{
  "n_layer": 9,
  "d_model": 704,
  "n_head": 11,
  "n_kv_head": 11,
  "head_dim": 64,
  "d_mlp": 2816,
  "vocab_size": 20632,
  "activation": "gelu",
  "norm": "layernorm",
  "norm_place": "pre",
  "norm_eps": 1e-05,
  "positions": "alibi",
  "qk_norm": false,
  "attn_scale": 0.125,
  "bias": "all",
  "tie_embeddings": true,
  "parallel_block": false,
  "init": "normal",
  "init_std_qkv": 0.0217,
  "init_std_o": 0.0217,
  "init_std_up": 0.0217,
  "init_std_down": 0.0,
  "optimizer": "muon",
  "lr": 0.00678,
  "lr_mult_o": 3.0,
  "lr_mult_down": 1.5,
  "beta1": 0.93,
  "lr_head": 0.00413,
  "grad_clip": 2.0,
  "warmup_steps": 200,
  "schedule": "wsd",
  "decay_fraction": 0.321,
  "decay_shape": "linear",
  "final_lr_fraction": 0.1,
  "batch_tokens": 131072,
  "seq_len": 1024,
  "doc_mask": true,
  "train_tokens": 1272000000,
  "steps": 9705,
  "dataset": "wikipedia_en"
}
MLP neurons of a small language model. Each row is named by its layer, matrix (up: input weights; down: output weights) and neuron, and shows model dimensions 16-271. Each number is 128 + 24 x the weight over its row's rms, rounded and kept within 0 to 255. Numbers have three digits each.
After each neuron's rows, "fires after" lists the tokens most often just before its 100 highest values on Wikipedia text that the model never trained on.

L5.up2700:140116116122146137136159098170119144153125127156107108191127101132133102116125133098115157153141143113153070163114163127095099160128103078104092135105159106071146104134123091090125076142126106131114102136137128142156107109090148144157117141130142140131155114136156156161163098077137132080084145149113122156113104137097135134148148113137127122167137138148157146125172129131098157116105143098111151110070148106130080150141123160112141157145152125132129106108163120157086104135153108140131139111116124155108132141127103103145169153119123134142120127141147148107135132101083149159145124152146128132074137146074101117116076140121085082136100160155104067130144121115143141137080158111099149116104116136140118129140136151172075115128144109106154085179147138103084108101144134
L5.down2700:099127081123130137120132134129158087104101132133118133080123120100159147099125147127111138153159127179124110144157093110110097134147120124164111133119145145121087121136132113127146063115176118085147162135120097125147133105174115112117161121123154102114118096105083144158134122107116096119132145155155160102132147144142141124092159098166126153153153115121166128129112117141103126128173129103149112094087193122110123114120109132118112102124108128055161124118128147150088144159088121164134127174118112145130122107104123113129139173109141151110141106089115119112143130132121104144156116156152171090137144079145138141119119130152135145133138153134099142116111157133183158184097134147142145178126134113125155065121143146127145140121168116146144104164145130112138133117142149
fires after: " ", " the", " in", " In", " a", "–"

L5.up891:148117126132125130124151123102103095154107128120108118141115107131189093161114140172089126131120146127097111120104114130105076093121123137129140083164103121073164168144167144108110144110094128170119145153093160065112185142130148074131128138129113140135094128140110093150106121166100115115154087131091148106112130161133133108158130073144137145129128172141147147131130155121126135076093100092113107167134106137118144129158181140142074142146114148129119113103142130094144104125147102119090157099104112114148197139079146117139118122118166170107148131149143104128117107149100165097118122138157137120117119130100136128126121145145104135134113156111143110124143110134125133102146185154083148101138059151111123157125174139125112122128093097113136107130155124109132122163144096
L5.down891:135106106093122125129125126143090074157101144134144117139118184077125112101167101126129163166132160186153137113137106104124142127151133119101064143154120126183120152153133170150121113117124110133147159130138104087134150141160134118121129102124116102133177125086139124165126175135080133123106146140162110129118200098112148136167099076137133105107119121116135135152173119152115074199088096114109136129156150127133129148133145120104077133105115075154145117101144127128154089115117124135095107125093116095138114152145164153150115097131140148171137117103114115118144163135101123152154102121169097142126118114127114168163088133105126101123140128211114125092089101150116167121174084083123109112131095118151165101158114137127161114142144135152113176079104135090119113129123105
fires after: " the", " during", " of", " for", " spent", " his"

L5.up1639:142119140130118195148142174116159139132127124152111143127138143117116097160136160169144114120112123140131176159129159115113119099139130115123172141110117112119145126124159102138129129096120144090068111143139129111188146144129144140150137131110139102085169173119102137140112133105131125096178142156125115131094164138119144133135135118143122143111126113146136125123144153168153122127154103128090124170131107139130178125110097162090135140118155117128100133113164131108161083158120134125181155154128100111184107138132146153105136135129104084105141079125075140138152128149103210068106074155095117147110141050143162119136098139112121118132109119088161123183096177120150132135116116147115116153135151120155133146166102102139119143089166151118142113128107171146118122116119145
L5.down1639:099136088166151138150113133167060133148093126113126103129154159156131136121128121096156106145118093162136112124114132099133145113112116130129129100095153080122190099147119127124126103148161114219122122153116131153113171106144142144118089085160091136139107141172147102131129129141142160086093102110150094140115122168122129139139127126095184096115066097115102108163131152104137126107145127103141133125090154120161158122165106118117179152166124117122121141155126111136123153142162166126116126116151129108105106087120121130153131066126122105154103115156148111108112151115118124117140153104168121096132166151113122135114104115117071143131145086182168113116138110153140118153145178119147102154097126136084130085123142132165114113163101143122140098146161150114130111157109158
fires after: " |", "\n", " (", ",", ".", " "

L5.up1634:131133121140142125152111126134122168145138133136135161145147085087122151104140139126175163074118110133101101131121112100143116105110157157106179141179103119114140152101146113128166139129126135116130116140129149140111110142104110135131126154116115129132125129171127117101141101089159152100124065099121162164149132127124134149139123126145108119111150107109153137125124097131153121138085129125114090103164124140138126147105115122120168128112080094173147111156143118136140181131089155150098126172113160107121137126067138165076127143170178164139168120152129114170127097121109133151145132152115101119149122149085134127131119131150072135109109126076139133147079131113149149139129153130096111099172134156114139136135134140115131191140134165134105141101124163111129091101147157
L5.down1634:153118152138156149124126146096103135110107106097093144138133091072112126124157147207122117129133110163172122134162123110161143126118111121054102163151104139097129121118126132133127116123114149115115137131129175147140130103140195134139144140144162108110114130128178120091147119135128147116129084102137170159110168129163114121120116155116139150119136065135135150142144127127135148145102143148134103096160127115128147128173153187149119138113114117149140112128148124129163142177115101114137113171139097125145120117082108144169131112143140142117137092146138145127145078144115102090150133099126112098123111152083130093125080123115122113134132085106129135109097125131123132128180145115135088079119126156148144136123172151116127089106125151125096140096144129104078104100117132
fires after: " the", " this", " The"

L5.up1566:163112144117112106140130144160141130127118127098099147158096144166117149117084134120129076137156122115095150108136163142123096139096116128133151116161113081124117123111103153147131116103100139152138057178150136180155107122134145139123118100107115182106169134141139106126158098104183149085079155094128117123138117113097135145106160165173088130133178130170114083103111147146152125123181095157091138107131138124108148103101126130126156175113133187141132146108112146136126129135141119113147118138105092130097108117082094143107147092141170121102147102164143165079142124146125147126134131136100131111131095109147118142150130102135125106163148115105090165140123070130135174119140119102127139157122151141140091110133152183098158108114130087175115139108158151110166130163121118
L5.down1566:141127157116182099169109119112134086144127142108126107168172094130135123124116142131118122132139147165186116087162151119164138130078150148178112180120146121121105125165125120146161123146076097153160149148099073138117099180133143144127150153109103099120122186145156132125129087122175140139112127140117131183118150144112095108131130131138136146123119104117133107120143088088135118132118142142145147124110171116086098134126131071130098153129114179118177142095134160157149138113128123123146100158080142139139169169139186143113126157114066151164093155119144120129132132071124162145141097126131145127138127133136130155138129082109172140112117108103118183130101138098113157138155122097087107141090110091129094111103117157142089136131130150116130119126142072097067131150101114
fires after: " the", " a"

L5.up2072:120146113119115095104094153134101129111110137121067131122134153146109181139084147124149120141075136117145102166141128123154126115133160149152100117112110107124131101117131143092133137129144139118129126142152150113146094081172175115176123132152086137129112147106090086140122148099148125069167125153138107141151149122112126104108095075076101150136152144132151110134134093118135145144151133139112105137111169095135104120129179166132119158135149155098130135163131125135147139142107131128085108135155137125154093127130123114124118123109096106117077108102144181127154146150127120141150130120177092087136121125114134112102126087153093079120137081107175114150137153155128192125164161119167130149167087120137150123129176146103123115138124175118100132117160162133124092120119084
L5.down2072:114144145126118172138111134101131129150124153124147098141122131088144156143116154132129094095147102150126109122132147121134137120160160130147119153084158118137117139086144105163147118130136139136112147142134113137119068156088160147071117126127109140147123094086127106151119090104141112128132165133111157116149157124136149137119155154149085118131125118139118137164097117146126154123112091163164092085125163157148147096118109128119116140126111136070140136152101108118124128117099147137088165173115121158155114123145130116139134112111094128144172172113119118124150128121073114124140093138120119141150142142117163163165156097157164123131110142104163154062100091090159163141091109087087111116143112117132160149145094154140145131134117102139137152156108165162089139120131096
fires after: "1", "2", "3", ".", "4"

L5.up2399:176100177140101075141172132119097125115135119120131094106150129094148185119126107166165142136117132138151116103106104128106150092158147162137113143134140125149134103110093172149120094160139127105116139111166152165154108083146115106084117144127120171112140152126134146143157140088103097143147095106202133138169133095116130109152111093117144168093169117101108104148103134105113140142113103126067104169136174124154118111119135162136138128154143159111117122119152145131133107167119164123134148134112090122138167159120157118129120126134173172129098102136160127072151140155136157135057127131083112168105108085098121104161127150154135136140140104111144113135158148111150150127138133107132138142122177154110103136101108090140153134121134166130114126139136169118134137151116114
L5.down2399:196155140156117130102144186126121136140121087101146080162122145140116095117142097117115126105130130121150157159125105113129140156121112100132135078126150142118150115142140091111098127168106120086146134094083104145126092101141112161102164140146161121145127114100116112138117116148108122121139087132122106161132115127153094131127148112145110137126129131147090149093141106088162104074195125148149116119125149130144104154123133137126119113151106094137159150114155135117138162100159099124119142130110175144126146165138138115129151129152131113147138131133128140079103086151157081109105082144127137143155128155135150148119132125118112114086112139097159088133107095126074172121152184117112120120107136126146125114113157138127102108105132114146097116130134167120155106150175098
fires after: "0", " ", "9"

L5.up449:136113101104159118155117128083114115126115131119147114112103143157126101114099167153092122122111100149128091116123109099112125131135169152111092066102102150139131128131153090129112128114164094141110137101151154122110120082137139122129110128125105149124124143136127114157137119121141127108101142142135144128136110148114091121123126122148157121150111110130116115138144131095137106190130196112109161054150144111103146158137161153155121119102125127114153074089150135131153121116143105110150116114122127140105109125092132106123141102163163126139174113126146156166109070141098140105128124140157117112110092128161082167143118117189132122135150150123142120106106137102098116173116151144159090169139101129141082103126114163094134142128123082086099132158120145126128138155148141
L5.down449:135140153156115175125103104106120144162129127105141141127126124152112163136112141106111113158115109137166111115059128084149158125131118096142160122130139124099088128180134153100140153138117137120115080127102107128132157138143113121147117108141163111122159104126087141145151143139074124105150126168129160129112103114111145116137172122132111173105142144133138160103109128131138136150143120137126144145119101167127152149132085146154152124120108155114105121088114126135138103169184128160117115134145095136146088108122147133104105123122138167158144103101136144128110134115156174113132126137129117122131144161156156074103095128112170178133132136141145092097124153112167190085097152140132110134131084119123139084157102135159151119129111123120109162150107097117149169116164095
fires after: "2", "1", "3", " |", " "

L5.up405:107113106150111116147117170126129090164142160119121182109108121113143122086135113099129125142103083119108156138128116127097140104132109099093135118162123110131113110127128125114108092163170137110109136107130123143122134123100110162124183049122072147078127163124095117143126098145087119106108094154115119139110143189127117158141151118131153110118127143105094112140117148115118127149131113110166147122110134127139116132118129120131152163115111113120129136135141147116119103143148142166093110163110093145127125045175125120126139153105125151161134148178152134160118146131169121143151140114104109118107120133166085126115113131100136139176134106132121138140132162126171168116140133158160129154142087159147120145142150125086119141111154186094129126135144123111121136098125122
L5.down405:161132158147114135169146143161086139072095160108145151108114099142152115099098116118082130140146097142133086133094091108112154086115160114126125147125107091141129125123134130111120091145116163156120188135134116143156109142144138157120117107106169140167132093123144095152136145108127131102167125149058110169103134115140167155152138140151183129152141120095202111123110142108114136160128153104182097116145129133137143139147117112139147123154096107119120125084072173141119131139091135134108180096133159139078159117125136104137136130066168185145133129148126173135144134133115108118182186145148114136144108118118146153144139131106130090124134132141133154125140122135137164151151110111132112168134119139172135116103121112155101126120123146115091151176105103157126108145119107
fires after: " ", "2", "5", "4", "3"

L5.up1431:123166109135102130117094104191163132173142132111152122122090145123169103113111136132111135112120159134116164116093133138139075127108097169124129095120133129140088107148155120127145087114140121112123129151120133140130100112139147145140150119151126162161139119135169119136088157107168146150115104105097098156138143164139095179112139127158160111165144155184125105146111116085160119165121108113129137097122171111138162171137087135088147093125120095114125166139158112128144174132121091134148165106138114141140135135104172141144136148138184140103139162136142142133120109147164127141120120143132101111147096129119114127167117180096125107123175119138117157178123110076133142201149171136164103103115154114116194148108119120147112125143128122125093155127121157162117143128118144
L5.down1431:135154156070161141144136165130123133144118144099141117105122137138109175124097141157114097148143115134096148143152181112129110142163112069129121116167103134160114124141097084125123079119106141105087143148167113104124112128135111108162179102115145148144116084156137138111116175129129135081066148079102113100089122160102139162095146158148160132167119113085184151090134123147129147154122110150145165099117114095149139109148122144166145123119171111135127062146132122166165068109093162090146130156111139136114117153140095171141138161123121098156138116077115131117094097118152070149119109136117102132172140143146159156132115117160126110144109104125121123138148108114144127158140156077131097109120087120129163096079139199113101159100155142114137126137116109118147123118136067
fires after: " the", " a", "-", " to", " in"

L5.up1123:116091160110107114108137127131131158149099105128119106121060098140137147175113080138127122081139141167147116100164118110070132118139122122125126161125156112164120143103135164132158132127082159140182113138145108129131129126152102167124108105101137147161136103146124133092136144140149110158126113143164095118137107115121121140124111122108133160122092113107106123117082103121128139147117129131115101096142079138131192144133113156165141139118094125129148149079181127117138120108158129136131113070155070150102127079108159126141080114122156079096112147124089131093080120095113156135109160151132135133117155180143147131138177144125115111099097100139135127153144126094098065086096133114175152152092091103140097120122128195103126134131172148159095104159156127166101138162105124
L5.down1123:084125155120104125147079135176124161150108126094136163113117190183176123124099135095128118119092144159074166128152123138107124154120152111100081096138139164117128149139086116137132081076111152125107101099125082125165104111116126166091150112127156113144099139117121086136094155115136094150083100099129147102135137129099120100128107156134130133106120158129101109149143136139126147128109181143112109168133147120127116138159115152107124132126157090110156120148081144082137141112180096083134158118103136112133082075087089129090114136072117132084156142155118110118153114117091118119150140140130095113107161143147127117101168144124142117112154126086101120123133116136120113143127136116128134130122127151098111105151129106113152124109110129110087129132130147115107205116129158
fires after: " the", " and", " The", " |"

L5.up2530:100116089131134136076158161135103096120166107119145123184118129130125122114077108123171149133129077150161137130124107124080099113151141116108122143097112163103147094123110125113111131155097132138140113123133143126099168136125114081129164137138119140160100157123126115129114125143162112071149139103155112141126139130128125130188147159113147115077094143067103143080107148122120108169122116136162093147140123092140110103073131146106141128103110156134134156135136128151132140081138179143147132106136132134128156113111139118118156148132102081117096106179147127127158150165112116112131167129116109117166119140146092118135187114142142110124140097167107099145130130138121201172104063088082168128133109083174113130120098149112160128131116161114089139124129152113127160191130129
L5.down2530:133106107101109105150165168113128109128110132102097124128171150129109130112153122124148120128168101141136145139156118115110115137118129138148133124128126151172147164100119143126096068152143120156137121152121115179125120115137069173143121126142123169103136162145103107181084152117144140150140158093115158140127147112123170171142150149124141130091110147110144132108104098145115133089156106110107070158145118131120111126126112142130127132100153131121121120145127140123114076093125111143105087147154164188127148167148099124140134116131141130129153143176115130138097125141133095131111115156120135091111109153120139143125142111126131084129055131130100135103113166109132159123137143159123100123098143193121145164089143123125099127115114142120118168160119139163163133108114146
fires after: " ", "–"

L5.up2609:086114088138122126156155121112152119123148170128123143166098107147135198104099086143105138109154135155077119164169143095122077144109126141146131078118142132161144147116109079109159105116137131102081131099110139128138152106097134148110129119120153158093133133156091127118132156117108126117101160148162108173137120141117137140156101181140129088103188145113106109126136134118107116158131135112123073152145132160078130121150138098113183148144137134099115120114137112152170098136118151147161100164152113127161109140132122126122119149113150150140130175123120141104126107172146115129136103116073125107150153142129163111163085075121168131118099102145109103149121148138149115096162114139113141148105133117123096113119109140124103081105155134109115095098146148096122143150151143
L5.down2609:102131132131165179169093142115089145123090125126098151112113154184133100144131105078126119167120099097132115097087087098111143160141117112129142141175141157119125129135133120140109104155129109152101174126087131118102178165114148167148126095107136119150165162100162099130150117158143137119120132151133135171113130110140116116148126148126136132095119110170136112123113096111128125129177139119119153171149110119179076142103115120097101146151145143187184129132130167117093161142159150097120139095093136126099171141113124132137133107125103140148141116132117136152124154118135156108149133134129159141102103172171102168132155154131154163125123130088126081133174159128088097114122129058131159121152153093120119162109100145148069147121095173124072101090102122172155116142116157
fires after: " ", " $", "1", " £"

L5.up1289:141106117128174063174096119117108147095136088109147131176151118156126136120095169154136115079118109154095157132137068122148124112074151131100134176122138150120123091109093104096145100121113124082116113138186105150174101147126122086157132135114137128124114146119116086127128141134155080114138168134125120109150140165119099122142117112114107122106123134108121079122110140144130120140150158143147102109137099130100113135120147136076140110123143120127158103168175097168154140123098139120101091095144131151171145144109136135107137158100101140115118149136173087175140111131132113138119095166116108101123170131143121143105117101109142151120115125131111151155123104154150113118163098106161151111144132145135109117167094144118123121133125108128111143105105175148151077102099131
L5.down1289:133135128125136153101043139167127073137095121082108115098137160115122126111109144153156110142187094130143096172118123118120129153139140099103087096098125095117149133117176106124138180131121116150126104127131151121124120124122136135099129134126102112176129142136102103143139149138122159125106104131115151103092149117135127097109111139145136179108145173110127143132123087148140106088148127117151128121124149171141139126122123132157135158136121164135135165100122162099109090120158166140119147131124163143127125112128142097175086133164122109140151126101104112164134145165154118132168148101125160087185126162074108130119153144169089152121115110154114148118103110091113120143082139105097098140108118112127108090133151086133104148170169168121136124071136132127143093128113171
fires after: " ", "-", " the", " |"

L5.up2796:117157136138148138108109118188122116162158111162132147121171154126113152119119135130138113114183148135106155122136118152148130115137091115131122127104135175118110162179148147106127178138138112128117102110073155121107121174125142121116117113124169146152110136119151100152143125074094114173141137104142130170138138128146132128132116092161107139119140126093125090121135137131118144102175124074091114106112133148102186116157100135141055134141136121132120120116155169131131107136127142102117135174170126126118125160103121157120146092141157131136103106104141134096149118136150136104117097113068157111134165088115151132107131116164150110136119131133131106158162110115098111135142135162105101102102116141148121151097100096138114148130117116118131111088130161108125153192149094
L5.down2796:140111181071157108086133084108121118090165129122109108137101198147136081140110114117109081172117090148114157104118153099083086123197145135129099077158122108128126134134132165098079103116135115144117089130122129111143119126120106135125100104135117121119149166105155113107136132083117114137123108138151106167136068124099120158164095113131125169124133171153132164156143135147146109142126144147157176177168115138148118137124128134147113058101142120111104124151084162114108127080124103087122111121097134123098135115102148123157140077116120130118127135111134105131154132147143114077129149075111137151064159120169094118088137133136125142148118111135180127079084115127178177145150113121110125137118121148140116104117149129126087098165152116133126112136114129141113117115132121
fires after: "0", "′", " in", " to", "\n"

L5.up2303:158151110152128142145089143111167098084109119134191125125166184133121121120145139113075135133108096143106144122169177098135130119092134130153147152148148093170095068112101147140121155119138151083134123136125147114129131110110144115124185155143130131075131128103107181130152069099130162143112144121145111136147142139100130115118128153102138135107149136102124114100175105189151190173129173144148136110115153121127114155139100145140119118101138102115119143160162112159142150142144094103083095161119111167143131199125098099148122083137109152106118135115146137120081164111164104166109139173120128096116157135124133124179131138143153154093091136129093130135109129103142171125105152145115130127099126137109126117116119141097118098107130098070121143121163155107135143139121127
L5.down2303:097154120135130180151127139167169158147124212095153126175120116129109125132098193098087136052164135135140094092110170112097147130144097097111152140129134147102122092122098109147159071143166122095127136146185131135113131104146090128153115144144139161118129162142136136147135108135134138124161111155077163132129131111112116112099114130087131104094147129146129147143167119126124158175111129154110139172122122112138111140125133143157133132115148065108090152120108161110146117124137098093121126141145144148152079133105139136098096138141117128112137116158092148164114165087109097168129089120113088137124118110177144144130121140133135132108147127143113159140123108156162073128119109091133115111144123128105123123129146118129128168145110090095118152100171110109119072145129117
fires after: "0", "2", "9", "5", "1", "8"

L5.up2703:152137127122133174159134134107103118142173175176149105129116106126136181124099078138132156117161146158097172152123136143087149143093096156093175106140106171125145129144136155140133125110134112123144124139154208150137185132129144102081116151113131136118129150118123109193147147110096131131100149140162063150118157147128128120153122148119177119150076083154137143146113130154133113109092156101095109111128134124090073169099169094141093140138118081112110090111157118105140126125160154157168125166138127151137152141144142133118106095113127108090149139135107081160146144119132087107115106134120132093133117133164085104138149110133103109132120091130112082131094112074081131145163123144147134084107123136091149143142111167132094144142163128144116161123127127192167086148163111
L5.down2703:145123145152103136139144175133151097103123151091104140148088130100107126135129115169152128106119091153120120136117135163114142154105098124187117166122116139126126148110075120092093127122122150106105096116148102129124061121122107165155124143133125137142134155125090126086117131132167112098134137125148140128102168095109116138080146181098098157118136132140141133143116140152160109121104134142121153087149116137096119137141094103155137103172162094146168131122107158165169130150087144095109137138102125095159112104173112117115163142135183134126108105151150113113120111100141128124130143178150144160122108168129162139123148157168132156157092144132122150124165145178139129134112158120140119154096140090138141141129127092145090133142112120113105151111091122083137122116079143
fires after: "1", "0", "2", "9", " "

L5.up599:144122087133149151113154113157097102141126111165126119103120105143091120124143195129135135133139131092152098174153151147165150147131119114145109128146140138137158100115087165125094127135136125143104143155123094134125136123128159120123159102163105089116094168148115102129137075134150144127143154143109150136132135097123142140147120110122102125161130121111147138075127176126095141176107112155106136112120133169115123112115111166149141105167143152120168127141120160142134099092113121079124111079114145122144135103131128138099085131119134149136126133114151095126100138105110126129114115150120138146114119162129143138159160109173136113131112138143150160145119116119125175154092182130128142125163147119140145117132126106116110125132081129119092119180142132118137107116123102
L5.down599:124148094184133161117130098168142159149144109125156090189108173099119138129159064106113114132155116140117156141126162120175136172090140124090106143131108114153158150143105128093147117111137145109159120101153125135155130115154124135099166110127134141151108093156136149133134142137130147103130116126115170124156134134128133189153112118130092165135140135142144184075112138180133144133114129153136175138104144156100148148099117114124132101133154140110134119131141099132104144138115126150108122138161130135107138163097128148143107139115126122150107152145125093126120126132179124191153134139093139161143148094079140169107111133133107113094127133098111145081135121104146121094176177153134084153142111121123145110148113089138116131080070166095119136114124141100129089120100122
fires after: "2", "1", " ", "3", "5"

L5.up1733:108138127127129142092162103197118156165131121100171125139100130105078127110138097137133119100117168139123130118138115167138127128114084159127130115107169125113112124133126132140115135161141119133120149094080096121134138106143150127155095136101094108100152112137149143119130130095111127107152104148159108107125082156109132146133099128154120136134099180073144169150117124147124113129181140145110154134104133123090114136118126078120158135116139150108103095093105120175128099093155183160122160111104069116118137101064129120116093138125137144158116097130153137108106102137117109123108108157121146123174128116144119114108113109125122111106138116192098102183124092143135151196142155157115149123123118122096130122155156145119137096165094098158131130120087112142180100137141160
L5.down1733:120083111138124158160139144119117135143129127145136131108135149095119091125085112109134106115105113139137126120159088115124115135136150148151144105074126149119099124133105117125162148158099155125159143116133142115077104128131140099137137103155085128121106160092202116137131132067157179149136147107174116126161124141160127181109100126129135096112155126096143098142088103104119100122151124120181096133153165127124109113107107126103124114174134098129179156135112139119116131122113113161129152148128061131104142137085110123128156113120154142131113113139144111119139078127128136118098188110142149142121166164118177112091076157156143106149147113169119117087151179108160113147131124124109120131098157170167125120117200119151115142116131124116074157141151167131105127093105135
fires after: " ", "f", "–"

L5.up2450:111123121152106113161159132122129108143155112100168120089151123168091068115161093122131083082105108140152113165149149121155138131106135151111128115124121097137138128094104157152145139133161101177131125171108128137128147093141137120173100148171146145120157100146140171148136154163166146115169122149168165145108088131169134095148156158124092085087113118142119101151088181129163118146127151117110102112112114087151151137147133089150089124143168109090165123120135147149182120140155119119113097115138066130145129079097149097102124145102136151097110124149161117150087115148092088112133132124155102151122161156119141112126100121142129120107130107127107104154133142132119144145127151176139078189149105127113132162106139120112158138114122141109108088145153094092167123074123116
L5.down2450:130130102146127102162119120116132128167137077163128164087110118104153161124128150149132124148115159132146114077101133079114163141088136094140076130101110127154074141142155138156106102139153118118111127099105123130112120105144132151146119100168127117133125097164143186135102151117098099146152129153078169113146111112166125103126139126160113162106139147115133134106147106158127149152115099080159125114158154124122083135140140121129098142121129110162113109149133134125152113117113122128101170139156130121097136187130160165147133167141076121112130169115086086105126139109095137136083115127126118172148116126127135131116091142133146105115158088117105125110121098144118108111131124105108127127128156142124118117099168133148097149154144117109128136108103109133134092126167155
fires after: "0", "5", "8", "4", "7", "9"

L5.up1175:161111132119138093129133117113106121122173065139128089094138151156140131152142097124138077146155129122085109157112094128135142143072122172113123141118117185111153121129130097125138099197117107128118165120150173136140112161150115081092140082129135076183135103139138079126141187111150156156123143112109142125154122127114093174116149126148132094161132154144148143162151136131130160179139132159091142132118132157124086057132169103148141102148172142161113135133177105109132075108154119102130139164123118131128154139131112142121126129147124099170118145088090158149125131164133167114134080131101153104150133105150106139176106150172110065120145086122128153128142097168118103135129128136161134109138129100151091111139117109098143128156161130150127098159096123091162156125131112
L5.down1175:129080181137120152150126136110162125136115153158102142102123108128119101128093133119147140149151136140133133069124120136125112137122139161127182150153165069153117102135102131151108119118183117156123109099166103109108133160102148139139117127100109129107132112168124159130176115145118068144126135113114109073159099114134171119109122143151108106116164107138118068131111113133138156130122177116109142156135125136126129121111112160117124157173102128084114097130164137093132122146109120120140114159104110112138121139150171158162127110179149123126107127100130134125098111110145092099098119108090154164108128123151106136149162141122157132114124131107113137120093128135113144145140114155065088161116133121135151152163172151097133151117129134133118147076163146145100105152164150
fires after: " a", " an", " the", " A", " in"

L5.up2242:143163098144167105102121094137132153173157092148146104144152094134146139111123112140163139058106107132104130063164150155108121116094140119120110144101130141128129137122123150131132079116147146108125114153139154138122152092126101100171144130145159129111110154102176177132194138100139185127095134092141142149135139150114189163127139100128118174107133123079114152119109101107134130078086102140149151154159108092165149093183132145085134155126133122118131132114099130149126158104109133130103147139101099106139131131127140134117112137096131094148112110141107161169116153166125117115132114157159106194122112083091124139109091103171152110189119125146114145153095145142133111137124130158117169087151156125168136152129136149138125118108166146136131152180121163115086147124116129
L5.down2242:092105127141144132137139130118138148129135136121110128093142109150125129124126109115084149118159100147096148181133128106148094137111148088128148144123155163080110123140135108117113128074085089114144142138129094134122130203176155155132118103089173130130143130140140092119128119111142131082174137134108128160121119106140096139097143141158096120121197161155131094141105130127163132148111149114159100121139155153110134145096123126130110134100204075084132163145134127136146141130127130119161123114130153093127135137124109155163160126154108174154151102132133142106120120093111193143105119125118139142154112155124127135185149130105067108118154141142128076094090089116126138104131149120154154124211056142140149121102149120149172131118146119144155089115095118123155134118166108
fires after: " |", ":", ";", " and"

L5.up89:120107086117108135138154133138122105138131103117142127163126143149166140125126137161112108105117121172103130143137151083141131080081078177118127150108147116159147142115121134080167146147136096116181099139095127111160112085178118116106102126124121137134107115135127150105127126109170106108135128145180127112118126125150128158141127114082129100150135161163159095135167125161156132116106166123157155167135144149142115122110130172102101132112138115117124106127099108133120120155163152127156124166083111096086124130158104181070174175111153132099137130117112120175105139163120144088109176149099139163127131164128124144141129119118096156159127101135125123130093141153127167137115101115137171109147143181176144125103120156103137123165153102146146101091119158106141159147139152
L5.down89:124144123153120113184165170159117152100148118154177077154136121120149118111102132132145141125169126158145097093173143132124100102130156155108102132137139169116104135078110092126104122157110154174107173105144149122154145114126134097116125135116142175109153116115084122145155127175162110147111151103116134128150132164123103170179157163164102131147125109095167110124157128111151119125116118129147163165071142128117152144115111100126105152122135123110124106104154106083122154110137182119145126136155139137119132165124116150161145088144110128153158113072150163131129082167077137110137114117110089125075136109142108179140157140159145159162160149174131105085130115114084126103109171110125116134116151093148126124117147124175155112158080127139091143152078148131113137142149142
fires after: " the", "0", "4"

L5.up558:122135129145078099113105125129117105148139148134132116120137119156161079121132117151122090117124158073098168103115086139129139132121144171098142102134098160104095137120133175073174097140108115138148125139149116174129130111068128117160140115163088172160162128115161099111125113119124134166123134155142109142069135045149131149152120137138122092097091152138134109076139161142124120115152131143147191153102144127129126138163060149120134173111097159158134104135131134146124094117117200109147108093132155124120102145122130086088105123144112119084113143160080142112120107136178130163121102124112159142142102125151103152118136131100116080104145137146119099122168114182143101125117156128153134109135114157125163097109183108148102151115156164161130101157149097117109130095099136
L5.down558:167097145112134083145124158131117118107153163153114103140137099136136158116151163131144152157086151102125110104155118132116135128131116123096115141138125148102106163093138139123109119112161118104134157122129118132084130114129138080140148120128146135160137140123110144155141124138118124147127122130113141137104138142118135078136097100078121117135140194167107145087103174104124152076141139099143132159147116133120094120155124099070134131135140137152102153113135143133143134123113159145138115152162140087156158128109146134143168100105102092132127134076138139141135142146142147095108138105135080090123077129138122130085123141150107121169156128161091160118127119127116100122117169157126151112120130130137155073173154124141093136121114094150124099143150136126074159128112111
fires after: " ", " in", " the"

L5.up225:137136140168111121121141141079107169106149159167100131120155144131125111144109116139125135114148123110105171119165137165133137162161109133117144128134145132147151159161107121109142126146157172112141119154112154134173161110119126156097127146122102165070140149123126133163178107098111130130128102138124175124129107120122138176118127094137111076126152165130158139135122118123109157163148095129152093120080105135179116117131111143124164134106077131175120090121107131145150128132092179070103130073121117138132106127143126114105107179112134131141136142146093100124110107081076123118141086150124155135157143139147108170147163154153139111143143075114118083130152139110116110102129106149107170142092135116164137145131124124135153130085136117119094109123133196104079125123118106
L5.down225:136099123148118134144129123095109149149136119124097124169154087145080117083132102108172141135129147148147134108123140147141156110129074142139082156124155124143147113092150123134114161132152126138089130109118167099164134080175133139138116125155075126172147118131155112136110111138164111098071070126101134092143112138132103125131138113150109143148150105102113099131090142085127119117102155126073136115150121100109166150145085139137083177133112124141137112119135109137108118107141138164163146162123141133126111100141136141138148081133131086118123164141115132124074143121088105131102117080121073134128112118113101114156159142123152075161114143138108129114111108142152104134119198120122110132189094139149136168138100145131168114150128132138145113148124152105138142135128114
fires after: " ", " the", " (", ","